MLP neurons of a small language model. Each row is named by its layer, matrix (up: input weights) and neuron, and shows model dimensions 512-703. Each number is 500 + 25 x the weight over its row's rms, rounded and kept within 0 to 999. Numbers have three digits each.
After each neuron's rows, "fires in" lists the words (lower case) most often at its 100 highest values on Wikipedia text that the model never trained on.

L3.up1226:467525492497523485544495465504523450510512479508499473520470518537533480534512505496498488586493504494500487506459483525470499518487488508494520512534524509457455489495451520471513513494525503495492530467508549524516492521508489546499457536479515506492484516560487530468487525506509470548492526491516495527486490503497526485494507498482453547528519490519492484526520516509530465516494489501466477491499498549496495509518496489530481511529493493530510501512537482526487463547511508536489475447526439489459537498474463498507476530524507496500486532512500465498493552512535470505
fires in: "of", "5"

L3.up432:494519492541477483526466505485511497500479496493520471487482489486506499511517524501483494497472505516517478524483544504513485470507481500517479468512488519485490489545494561552515481517516483509426490487554503512477491529440485529509524475518534497487501462480477512480516483486542494470495519465509469466512486486481463502485501483519454494515516518523461510524482528464570481449505508485461537493515537503473514488530515506513499466467553512502524508557505504476528494487526516503478502491430489481491490485519524475467536459520476548461433463528484509515479515483531509516
fires in: "in", "informal", "inch", "inside"

L3.up1221:516500470537518519552459523495488507448506476471523463467519482535462513477509499485495532505451517516503531489469439515498462517481544495530520525465494514528513509542505537496519499521515471513569528496519452516533545546496566526488485508487517516491536494527482476505482526518475487516499508550546471497519473520488509550528496459485504489493481540499530493535514507534486519487512479537455491542491490526496509513491504534500476496498519490559513487501510509497474526534491517526513477534506470539519461495506501491476500495489459564542484497509535524526498518514494515517
fires in: "on"

L3.up1806:539507489468496544501490495456467541512492493526513484518472491509503493507504468507535494544479512516460522504432469541499513508508492495487529527540517495442531488512474489468537513503493512493490502470479541474505512468468509483507509529487509515524523508516524479523498505554521489491492495491491518487507522459497460488464476526514480538494500527473478613511485537531509492530483473475480499517554528442519524476504513514504507520497468518481455527544495551471510467527465493450473523526500533513510508505510467500536512476531503539528511514529520494502484468507546483477
fires in: "became", "born", "a", "as", "become", "well"

L3.up2875:525511457457461518524504511484515483474473521478518511494508493554495479494489506412487538507518505509517462461489485551509491497510507496515501499498491515516465563483500542496482496495510530498485519529503536511517488553475511554469487477460513498533485532476492507498456548492535534438535497491519503493504498529505488458469476502514506503481504537499504510521557499501464498503536495449490506488504478496465461485521529472446481512495456491523527489503401430463511517455532462494515548544549516541500494519541487546492501505480507531500512473488513521512499456499547496496
fires in: "the", "of", "china", "us", "s"

L3.up1330:485472495466480505470519525494520507461518499446504524481508527493478475514504466524502509555517559531511496514513516510508512472538474487533533479511491466457495478501466466505521512513492488505471506450480485511495479509482499505526493544485505493531469466480493464487529495518540485502506498459518528538509515517524512446499536544518486470512531513517520534502480493488465476477470515495498552519483498527467519466504493515537492517520480510523512481504527515536505487482495518443490470503501531465515509521472437506486431535517474491483495493530478507495506523493480492498
fires in: "of", "as", "be"

L3.up937:444519553481528544446510515488528465533495516511472508502510498548487461469479484458504529487557451523506550500481534507478515502508466513498482497467518490485436522529523482494537491490493475483515519503538511517486533513493473479517508442518504547491536481506440482509507516511462516544513515476520499500503501506493483479459487505532507485487503461467490501534517525494510534532473487516517536490500513465503520513500492523491497506448485480492503533514540533483456537563498532446518530504512514507507500501471535524469468436501463531489478507469503522509508500485516520512
fires in: "father", "mother", "patient", "opponent", "she", "female"

L3.up1032:516501515485518533504507490490539479525491459502477476448487458568513527484474509532566503511447529519496489444492487483523476531481483501458495480489485536529504514490508527487511528498491511531525484529484533460497477488504484464497513477512494531495499491497520502466468494545507493472487500485562509536502475534490443512460526433433458456472508520434478475505516508508495479489500497491497533491514496517492500529490482509521477527516502502474538517529506505484521552512530526499510472498532520457453480438480511497501493520531509504489501533476483469494488512522485478502
fires in: "by", "to", "out", "manager", "from"

L3.up1991:504505466475504508521505506521510483506454488469487531494511482528512483458528537456560474511515460484533547497495487542458541497484486603490547527526461505459501502496493522506507512503494524515519486460496504520511518494476490470506511507499507538450465509534479515533528508546480497536492485489524480542511520518489461547537479510493498484489489493481474494462500447500514528506513512457462503493469502480523504480465512460477562498496494561474490440483509523548493526489515486503523506548505497534507473477528492519487478507530517523511507523506516503523496496518494535551
fires in: "under", "for", "of", "when", "on"

L3.up2201:531510506542486535422508463523498475546504495480499503481512503541511498491485511536537471507529447548479492517503478513481518522539502524498510507483472488512502520500505486487504505493523469527448546518496530477513539470546463472507464506475490494508517487496517496471512513475490503572492495474462458490519495516493549451517469492532489494523490517488489451491516519528507472485531532452479485490541489513511470515530474498508526511504500515501462500477504527431485540547458467479517486494502525498459480505463537482463517498495503490492523536467472497525458463523495510544
fires in: "to", "we", "men", "you"

L3.up34:517460488454517515531484496499474493470563461501489501466479457535488502495471546487513500471497519498522476519476482472461513484529475522483506477520455522541500517504519496483509535518534507476509525536500513473478518467516494522476483499475520501488516529467509479508525502488515445516482454487496549522517473501507499481512515496425476560524507499507467516535502498498542491555490539462520507474506515489466475521523464479537500540490495508472521512499516521508489508519499489474473493527531474454478501502472480487513543507471492481515517495496479501502489469474487468492
fires in: "of", "with", "team", "group"

L3.up1075:535468525463524525533501551530498543502480528471520481493505484483459481468526475530469476528472488451496508509518505521521480508481498481516509504525487495496482493501493517485498488502502500525493480512489482473470460477510498535518488485485484471489484512523505470534467467496524541526479484493536478534472519537510527476527479463520492507503466488506478503507488508526481511544504537414497529517506504514472491512511471469518513479491529523516456510519484498563468505530517478512479477508504507519461505470500484509491524501526522496523484556467473537519487463498540524498
fires in: "him", "to", "family", "that"

L3.up2724:505486527519493518529528477497522519483488518517503517512502472473489460504506534497479527480478512491531524469504504503511478501495471487513481526541469485487496498505461456514486517493500535498515520469482521492461534469488489466582436483524482503519492495503518504497477480467456464486520465503499516539481494490478466502471520512519466532478491462512460507438534487489504505505516472502495463529518555469496499512555538519489521506524508519492517514520504516483507465534513502489506501486463573499481526501516524502545516438506478497478480481457515526503475516508502476471
fires in: "as", "with", "also", "sister", "sequel", "addition"

L3.up1331:559489574487525466476511520536492527483504486428475530488493507505484488468499517511508477480499463484525488517492522509472526500471556532488533500506520493520502508526503471478529488480468534484511495505488489523522463487511503534508473529525520518526489513548513464500505505498537483534499492477473522496530443495488467446468514505468509468514531486491491492525497505465516519500481498535476493557580502500483492520489552477483499501532476500470472478479475471524503506492492479510503494515500477464549486471480518499503490543495466481479468482457519487484516516537520477506
fires in: "his", "of", "its", "their", "each", "some"

L3.up2786:449491548502507485511489494463473486501447493526494514467513492523552499432527527459488503518530510499537476496502518454503540535411468548527524483522484504515509461460483522516505507478486481484505498515500485539505501498506432502514472490496537522504508516490526527511490528484458458486492474512493532545504543470461499495517512517536480489487507492522475482449504512507521483491494490542463477541495521506515511468508518476520494500503469538483519492498455492495518511493507481473498545543489497489497529492480528540501561511461516508482482478503512514516491510489486486534
fires in: "and", "as", "or"

L3.up1343:504514506481491501456547519547481478546484508446476571453492499533519497495498502465468512483507476534516501496511501513489521509491489491487495504499444548500521495468470488521516510477451508469519488512483505536504496494530454505478526497499478509464494545510484532519503518511509465530478522521476523518491531502513525508520522522482462519511492491476502488481472495524506498481499538528524451479502498523506510524489517473469522515499461502515490482518513526512531527503503533492484482543495493517492506476542531498549525493484474488494501484481515544506494479489514520478
fires in: "several", "various", "different", "many", "few", "any"

L3.up1457:502512496493508502485544512511471495499518466499497478516493499514457511507475511446500497527515478525466507489503472520522522469474489472503531500490477521461505508539500486476509528446524506513486461492519536483508457509521521550519540517498500496478525521489492461490557510475472509528505546483464440532533537508489451488532511482449499533506494522515520512496537544516494503499488464541513468490572504484492472523507541517476528494490498532520545515501480505505470527470487512497471488495488497474494466505501504496527494488498513495451503447499505503509551556474479493487
fires in: "of", "seven", "six"

L3.up1519:509504533522516494506482491492524491492478485532525490463508530477496481501491561500523532471544490491481509500505520493500434494481477481470522497518471520492505500466507507527512501496503529501530467475520502523544508507520508516539519454545497514500498485568531483523458435484452442429488494534568514498483454475498499498482458464505485477500501580535509494467501458506493482501505518535472468522520527424494534472517483498546524487514495551491510513563544536509506531536503513506499536477482482477506525483467475483548483474466532505520501493501507538494507520515515508489
fires in: "district", "san", "appeals", "rank", "dar", "contract"

L3.up2992:552503521478494522484494496495506480473536489515480509483464504505470489555510508515534485509498471496535504516497499485456506455492487488508519494488551463490508521496477539504488502503506482475477510464479479504532453446493575527498489508513521511519515560476433489475488522495504480524535514539522509503481517536533525463516478479505474524515504496519459518507494506500558486542539537503492499507514493469470496486497501482482488487527497538476505513518482495474502486477466493543508534482489507496491548507525521481539492536467478514515523478480518526474493500471529526533
fires in: "to", "joined", "into"

L3.up1147:498452539494512552510465496509482495490505503499506496504467487460502503475508543513506484522503529556554510483489480514485530511503464516530499494493484511483487557516561502493501504510460501509528511513485501552490464466487493512482500473494501446456509513549485480518490537536486524499468485492495458546517509450468500502514476507457524574492487483501515489510505513502535512510496494539519453513501516521517504453506476522482475447496514532493469484566520537512538507517499503505502496452525515454515489481477495512507506533466451536478486530490506507463511482500497527498
fires in: "that", "which"

L3.up2019:488469485494518522500501465491512556508485474560506522462506489506476512566497508513525485504485538582484506515473525472502523428475490558495484484497542535468483483501545510495525515533467529484482492497514540500497495486487437470516476450518496548479495498512511515486451519497532479489498515488483508546485463469459504513514558514552523466517508499507516456457495482537530514478486488513504465529546493528498482488460511532477533549505512541498532517511549506485499505529445485519526481515469553521459450486457512492524455486516502502512489515527571503491521509517554497497
fires in: "until", "from", "before", "by", "between"

L3.up739:429556518506481478492494482488505460514530503523493480494504485498482517504484486517513480516499487545483520482470514522518503515513473468509497523510524478551498485495509462498513506501499475476538519485538530515518540514523501484470513462474500492508528463502484518500487510533503482504520503455496525484527486477535455495505476459492500514517522497513511534519521512495507491500497489506484454539469503495491545538497485533515484477508453473517508498504541502440503468477465517518535514471495488504515471534525470510540516477476472481442497500467486549485529530516451509518
fires in: "first", "last", "second", "just", "order", "number"